{
  "n_layer": 13,
  "d_model": 192,
  "n_head": 6,
  "n_kv_head": 6,
  "head_dim": 32,
  "d_mlp": 512,
  "vocab_size": 2727,
  "activation": "swiglu",
  "norm": "rmsnorm",
  "norm_place": "pre",
  "norm_eps": 1e-05,
  "positions": "rope",
  "rope_base": 4680.0,
  "rope_fraction": 1.0,
  "qk_norm": false,
  "attn_scale": 0.177,
  "bias": "none",
  "tie_embeddings": false,
  "parallel_block": true,
  "init": "uniform",
  "init_std_qkv": 0.0417,
  "init_std_o": 0.00819,
  "init_std_up": 0.0417,
  "init_std_down": 0.00501,
  "optimizer": "muon_variant",
  "lr": 0.00635,
  "lr_mult_o": 1.5,
  "lr_mult_down": 1.5,
  "beta1": 0.93,
  "lr_head": 0.00402,
  "warmup_steps": 200,
  "schedule": "wsd",
  "decay_fraction": 0.73,
  "decay_shape": "linear",
  "final_lr_fraction": 0.05,
  "batch_tokens": [8192, 16384],
  "seq_len": 512,
  "doc_mask": true,
  "train_tokens": 96330000,
  "steps": 8097,
  "dataset": "wikipedia_en"
}
MLP neurons of a small language model. Each row is named by its layer, matrix (gate and up: input weights; down: output weights) and neuron, and shows model dimensions 0-191. Each number is 128 + 32 x the weight over its row's rms, rounded and kept within 0 to 255. Numbers have three digits each. A neuron's up and down rows have the sign that makes its largest values positive.
After each neuron's rows, "fires on" lists the tokens most often at its 100 highest values on Wikipedia text that the model never trained on. A number after a token or word is its count.

L6.gate1:134200071152130115123136156106133161145109143128163103074132139205107110149128150082080127072134124103092166199104116099148153153133167175095181120174058108127160118117181110131082131118120117128164106132099090074133135148068154138142138066085125089142098146151136174136139110114158169191164079124120112100145150124122120121127142215151147090127090147098136117125113152213125128122151143102159213127133127048103138108142104144080119108161132052139110089109066166131118125122097138157093138181136152114100119131172188113142068101113157164100111169127088136132125030125081113139
L6.up1:119081115165190089095076114100096102117131112131134151124128148089183101113168071191084135098163133140129114130096171162118147171165113110155080131143064088062120139138111153120108139093081108122138143179109117131137135130136081157145134122116160062073149130124134138046117061132143159142153137106179055125139136167124076121147111080141130118126158088145146157103186121131144050147125150111139162141117107109125173131162106023127156170116137045140119113120086077129141170135086174169105139115108067126057085140152175087194120158143080113167150133130080100127137093104124117090
L6.down1:097109126100141080121160117142116103113114137149140130120141132149108094041119096145170162076127178155097135088124112125162149102142157158125082132112163070044106128082013152111125108137104138118080125155145149098110142068139122149172118172125127166136148145170182118108189130107119131157148134125171092131128099080099157092085173045123166117106173100152156110105175129098167117141135151101186154156132093140149154102155190127120123139075149109124138101136163103119146135145139123159121133087089147053165097101171086104165104106109218191162127168123121105172072139108046093152
fires on: " compet" 19, "ced" 13, "en" 11, "ang" 8, "epend" 7

L7.gate80:169159130095114151183082074197108186127095170082161154127123148122121101136147129100107162115167199163085098070112113127113093146147067086092173152082102129127103148156135128122132119212124115088102146182243124135091181041127088119166115117100144162178101143132159083113125144144096131117161162155128066153162095188094107137094106182082153114106137153135154144116116124181087136150080129077133128086137125112130112142138154169052129107118105113072162097143093179090148139103170120131117148147119113150140135154125110130130148111069092121141057171151100094159146129163108094128
L7.up80:046071081110132120167131090116106114108142128109148142190119107203116136177191145088152148106168024154041154118107111125155151116059164141170114095065096126101099136167114141131072119195198036118144165108117120115096130086068166128185171132161145145122136115136141121166155139140145125114166096095134112105166141144129084096132118156143098113135118170209137118078110096135094141061129081111137160072155123184180146137143100128120142118139137187158147122128089130137100161134180094093152129116119089144129102158150119149111113161106135057131127146149108121167120126126092105129
L7.down80:162178109124094107175130111115099088147187083139144157094155174162176122143106109105128153095131149088106132212098102131166147118112095075150130190145132155099123114169166176127149129147115137170112104220127120139159113096177167104135163162100126144140136135164038089126144104169079098162087084150154080147108123155111078097182096090121138141254110112124100114135129064114141090144084066182142117146144105139134142166148101139120111142110143169147116088138101128149142126141145114080146062124125117131090128129108107098097129171149100185060098066129090127130136132169095104193
fires on: "'" 16, "0" 16, "e" 11, "9" 11, "and" 9, "ot" 7

L5.gate185:121110127106109081138153111158081159148122099124090093117180106164097052104172126093063143129117105143167150104163120105214123232161163110107092091113086084134130123128075122118126113145059210135084134139114109130139121097133044168123158140111102166154125177095152129165104063126125127181120158131093152122104157093163098107123104183095111090152132085106131124102108120129141104149127134118090105110100163165156078097131123125149159112140113165164190088122153126107167140095130212160146130102150140205098149138111136054134071140102100083147164138115160103147193143177164155122
L5.up185:116148081133155138157067197161083138130147111152180096122096147077079168116125138092103102105093163175161141130139124130122094108063123134147131090145093122100187186090127142144143153161119095171146112134157101113079154133128121172127174155118085164114076102103113082130168137129148132135152148117120126139157212115127176095115166111149144160169140149151080106094168121160127148184115161171146142127132161080152078187165142174131155178174074130162113112188120118147111130196182127104165125108069093092150095119167132145141133082145118145090089066108098116080081094238127179145
L5.down185:109147081133101135169049132128126200152102048131113153133137157076161164119107136091062111151155143072189157148133146104089145117103080134057160087184097114080198139131097099083184144132139140146177098085128139131111148105103140122176171182115108167112103116082093124157116095134176110135144137133061142074142142112133120178095092068160114130072110175142137142146180124112131139114120124209150128102133162108143115152114114126157161136115123126113167130150126130092170067153183157126145120082123074152175087163134065101129088101099122142088121185125143123084164086134190179134
fires on: "=" 44, " life" 8, "ms" 7, "t" 5, "born" 5, "s" 4

L7.gate35:062127136154077077180145161189109154128137094094091154083138159151134102158193078117092100150100149126069145100143124155163135149150159152106182140128146161124121127105094127103084097075146201112153142087105083123146095123100109142144165080109127180172054124153132108138102088153148116146134125102154092105084128101108087163088093080150091084211133090150081126142154133056083119150138134150089136140124144164165087128137170108207117109128116131128110133105090125113150109083102192135091143130010156154186119174086110119147122082137105111143136128117106101168149136193155119112
L7.up35:136122160113204208116122124116097194118102121116106116090103158148154174110120061143141093106111122131112155132123152167169118126086123166137154121129088131078132149142085150127065113172136124126109067116157078149115086127070141137122170098105126106120133166077148106104167090136116114148103132102138191122138159135061151167118102151079152136129193169171074132127082085138150146192123169151096207094101093152128135147089126153132073083178118149115117133162133114114176114109150189132134089107117109183152114135089035203139153103150155110098125161118078181102084191079125161155
L7.down35:201116132115087161148104149079142135174101150153145103123078124129204145125094174108124162197136132160186113144143174175101118062146110081151160143165135117159108133102172069102138156087079098118071101093165134158097154148107140112098113142155119138146144097163142101153150139133173141156169141060084108179107160088142101120134136069183143102105122173125129103107129142147145101144096104112106073122052057128130105149156150101077159135109155110162074169081159093110146110183069108147095102105131129099092099099096088087134117145170109073191219079146088157130111109111128148129
fires on: "an" 44, "ed" 9, "t" 7, "ab" 4, " Man" 4, "=" 4

L7.gate390:115154150138091103177205189156113136110134110132174166176089113087128116120150133216153156126115170154117198129160058094165059134173170117097110131111106176132113093077143142117183121138138170137107131145158149135160126117112095102107107163112112105042144142140155139189083137139156142095135120135137089058152064111149103139132133111157093134118082087129142161112154166128102143131117100057120115131062188130169117083125110149134104082138207134139067143084105148137143178088134092111129131092114134161100180108172140074115113145125156143170048136134089154091104101141157185098
L7.up390:149160183201112153129115087142149171174100125155155144183079124126178096195123109171148131169118090177105048190143160101160145095134128086108098128097106212112134121182116139112115131151125096085123140112131184140144098153177091163162104146128135153106117097101131134183134135152088135164105172140121176121120126159126144118101181077111158130108184180134098170075094123191157093176094126131172089189106147109128136096145081171110171165157136122147158086184147131145114126109132104137139089098149141116103131081077080094107058089124173130095144129130157146059147103093073159177
L7.down390:132153101138129091106123131169140146204147147063128091126121140126147120123150139091161068101118089055218113140151124076171113110131117113158123057155119136080137140197158096110087055140107144127159168149146159134146140139088148189124163173095116196119059154104161112144143137159158062133119143153108111098106121144138151145143159116148135150141164146178053130125097133155083082147168114204114070150129122146127126166149133071090143135140191111123188117055165136121149128158147153123175156142091153151120115152090138133136193185127156157156141161119086123172125142102081050150
fires on: "im" 34, "g" 7, "is" 7, "ion" 7, "port" 6, "ri" 5

L10.gate283:077132141145210185142111105082086085144140144106184045137114150144077126150126131150146100092149158155144153113118194084087135182122103146096086125119141141137102131095155145139138081156161150098176066173168105081205162072109102144109075169089092146105120083142143139113160138130157115110184096159127108116130096118114133110095099130141158107146188191076161146132191128160109122122067139134130185136080183165104112116166145160064098113147143053139179144103111088108101129135120108088143082134106138130145130165146143191159115114174139068154141131133110069124139197087132149135
L10.up283:112103120173168163103109083132122094100136109120182110098145132152125135111154080118100117097069108170152129137110068044120209165136130134154100090070151121148155140100148136209086136138113146124063114179164116082108136059095174118143108190185094120178139085148088128124158080153167071045109136100103117146114156121166163156078167117122116112147160161128149123070150156125145116163117124120133118133146167079133159126155140092141149187113178080137163192168153139106090123126111130138207078147131088135141120096104124200112136088137165115148103141121176125133184143064118095139
L10.down283:119095095135096118112102111170127161112134096110154097163123144178088218124154133137056150064091140141119089152118112113129134138133121118147148174179183158121074096086174133141152122180068180115165093119126148150099112095119104084136167171089122161016166114102129173168066153186118144158109162093147108145110148111141099128082124053122158177138158128111105135159174172119165158144130085172151137118172178085137058111122057128116149146132164103127128134102090106172158228190114111145145120158147202134154167105121155115131098137120162136170128108130122106112145133120112152135
fires on: "w" 26, "l" 19, " Sw" 11, "B" 9, "us" 7, "oin" 5

L8.gate412:114117150146125098142115117020120120151097144167147169132100174100078090183137150161116094096111109157107118128109102110196081076125071144114141087131109092179153137113120147123168099107106101101168115144138123071121186181164120124122142118116155133143138156111080079113153123134121161148168100142160173040146138108129166125130163151190114147154123134116094073162141106169123129145072142085145147098122124166098074105152110110143071126148099128102143157154112149111116127103048127136115141109083105182069142142185094117087154171102223118147142176117145133152080205089105145038
L8.up412:131133083088126070121149128148142135136150165058120132158132115104143103120099137158117149141119111099094154133190157108122095098086073114130110148103113102122146086129140131162106135078048143126119135105102154118122069135152086092135142141078126088151145122079153148147159124154162080161125137232113158086077137158128147151086123200190107185129157111128108122091058139112118127116090088160106173102187166165062136116104098126076111165128131141108142141108089081092158065103146118066160081121113159111142152101118023150099091132161128141147133133055100166044091145117130092152
L8.down412:125153088150119201170123128137166151156152128104143114120119099148112126125125121185163088108112154135160134135101158080172131153118091175145160142125106109038154142163129116106138192136153147094112102171132162150118159133044122105130122100112105156131097165126137091080115116185080089138136173204135089111137152171128199134138169150164148137123086145164130155107121141105135157116092126147138077191121147112118248140108123131085122139089155092135093068173155088069139088130106137117136137154111129131132167211021147144105112100113060150087109165095070166132096126096143107137
fires on: "g" 16, "o" 15, "fl" 12, "ri" 5, "elf" 5

L10.gate1:122066135148136104160145099130126058125084098083132131082138155075159138095220071144143113123151170096063147080121121095107101081140072188139164105110152159130130114203174135127134131141135088164134094152121104145137169201111154146134151081099142118150084184068125119136184118170151123181101192129120162165107143121138104111096124147159140143118131096090135075152128065107150177133119129213172102113142127150107092159139109119127091107092144108125162105092089116157107091131160123132177138121194107129199109174113124198135132103140045094158118170130109136143078160139180114128
L10.up1:094124115090136122106098068111142129154150098164154099093147092102108144143160128096188102181171119130137097124137099119141107077167131109139119145145168149109097115135174130145086159173155113164076114137155149174080103119135094104187113088143103138103076122151060138125075139158148100170077230165165115114152106126141153140157157090146111163150097103086109133075104078135126073071154170158157184112092108152114131117080124148156091104183129100108134061132113138097108094147132099115148169150209165090113125114141082097126051159166168102076065096111138074192151131083090132156
L10.down1:090134080088166102169156136056157116178160162130168113095101153150255140196169099129180158171134094159129131114100126181128086169159144146079101068119131115123203155040105118055107149109148138088067111134069166156078136102129115119118103164115120163153175092122139165161135111118128143077111106161137090139155097131135132134165123158107177120173150125196124131119110180175134107100133154107152131135113184119092123110141116149146131099135195113132103128147147137091103116097150134127066068109152118124119134094152151099122159133129099134091153091082098148124075080131119143160
fires on: " which" 24, " who" 23, "," 17, " that" 9

L8.gate493:111089117139111159208146143108112155139098120132156142094120167144090174140140133027138142110158107145142130147109123146169158134120149108119141124094090145146118171111176117129137114177105091136150133186162119088139131128096119061123104084141120143125134165096194134108155012150144112116106119129105115097136089088144083156139146178138097097134152177152175173174087157171123133189124115135155117097066121113096152118141089125133073149143157122139144130125160197155169111085163147107072119121137176123164114171185202195114078138100118085204073145087075083155116156098153084089
L8.up493:135095111138150158098138153153053191138145124148103067080065120163105204140111139115120164075126081152099168106128070145175157124173095064117154171127111172201117114147127153073173070176161110152143189113112139191102115118101165102098169113151141121117162146224140107144165130128152139112102107138128196140107148101150141130130130117191101096158124165094154143153144123133088107195108104166156181122105165085075117155162106164127069189115110156174188083143182157144112142156167131119077099146126106124114187116123113133161179109129154085140112116117139121165118146150132157120
L8.down493:140200136119103126147182127125067180157140138111151103086088130133108088141172118156083050100157132134067108115124134150169150134128116096119149159151140151189083136130173142144186098112085083161103176157121172075075145138131163157119133111144106214159142072130085060077088180162170141112130122172171144127188091091088097136116129104141189182114138147147147168091132122127118137147119157075062135095235121098095147127134165092126170185101153134165098117083158114122127131158161113143125157161132086126167121133167137110131131112176143128077073124115142167104103098109123166154
fires on: "0" 19, " ch" 13, " –" 6, "ch" 6, "and" 5, ":" 4

L7.gate347:109152180155141120126131145100161164114148130158128096155138089147124129119124114176159157160161140112118152166120087097099110100128091151137128113133119127088116075152157101117084083120166159097134112137188075116142128162090101091127170106114125123164198090149127137136118122107138087110223095083198134093159107095121092127110185056123076158135119165180118108174147142186134113124117160132193089106131138158122098168165116123181127194074164096195135097076113142066147126146070118103205096177116173205093064141148173140148111127106108150115135101083140085106184163172115094131
L7.up347:133102122142124149140179118132054166146132075139160155122094110180120130141047140092090173042130171149197131115183107082139146113118119157127130115089165154181109113129135151124166161069121077133164098101155149157094178142173120138098110104100173119111119123124122116107158047159094096119089118053192116178136101155138126139143193153168121134134151163136157156106198117123177159146116140124083116129149145130095115163097148171210117171102103169124202152120135157112099142092142141109150096129188119156137134135092115237120137089086120133148107104167103114157111156072126121108
L7.down347:145124099147131143178072077143120094110150111143130138151120143079051132122149156148098202052118151090120122098126163147141078159131164106121134168052099142148077096134143116149161133164144141090100058144130105146125123163138090135110143156170143129132139145171134107148096205118133101103138122085076097112112148094074110114041146115139166110161163156174196160068188158146125068155110139179108085132128101133105072158143138146128132081109084114150143185133110146102123134122127169179112125160123154129139144101107085138190167083100165094213122211089077126129107105098159116101
fires on: "w" 47, "l" 38, "akes" 6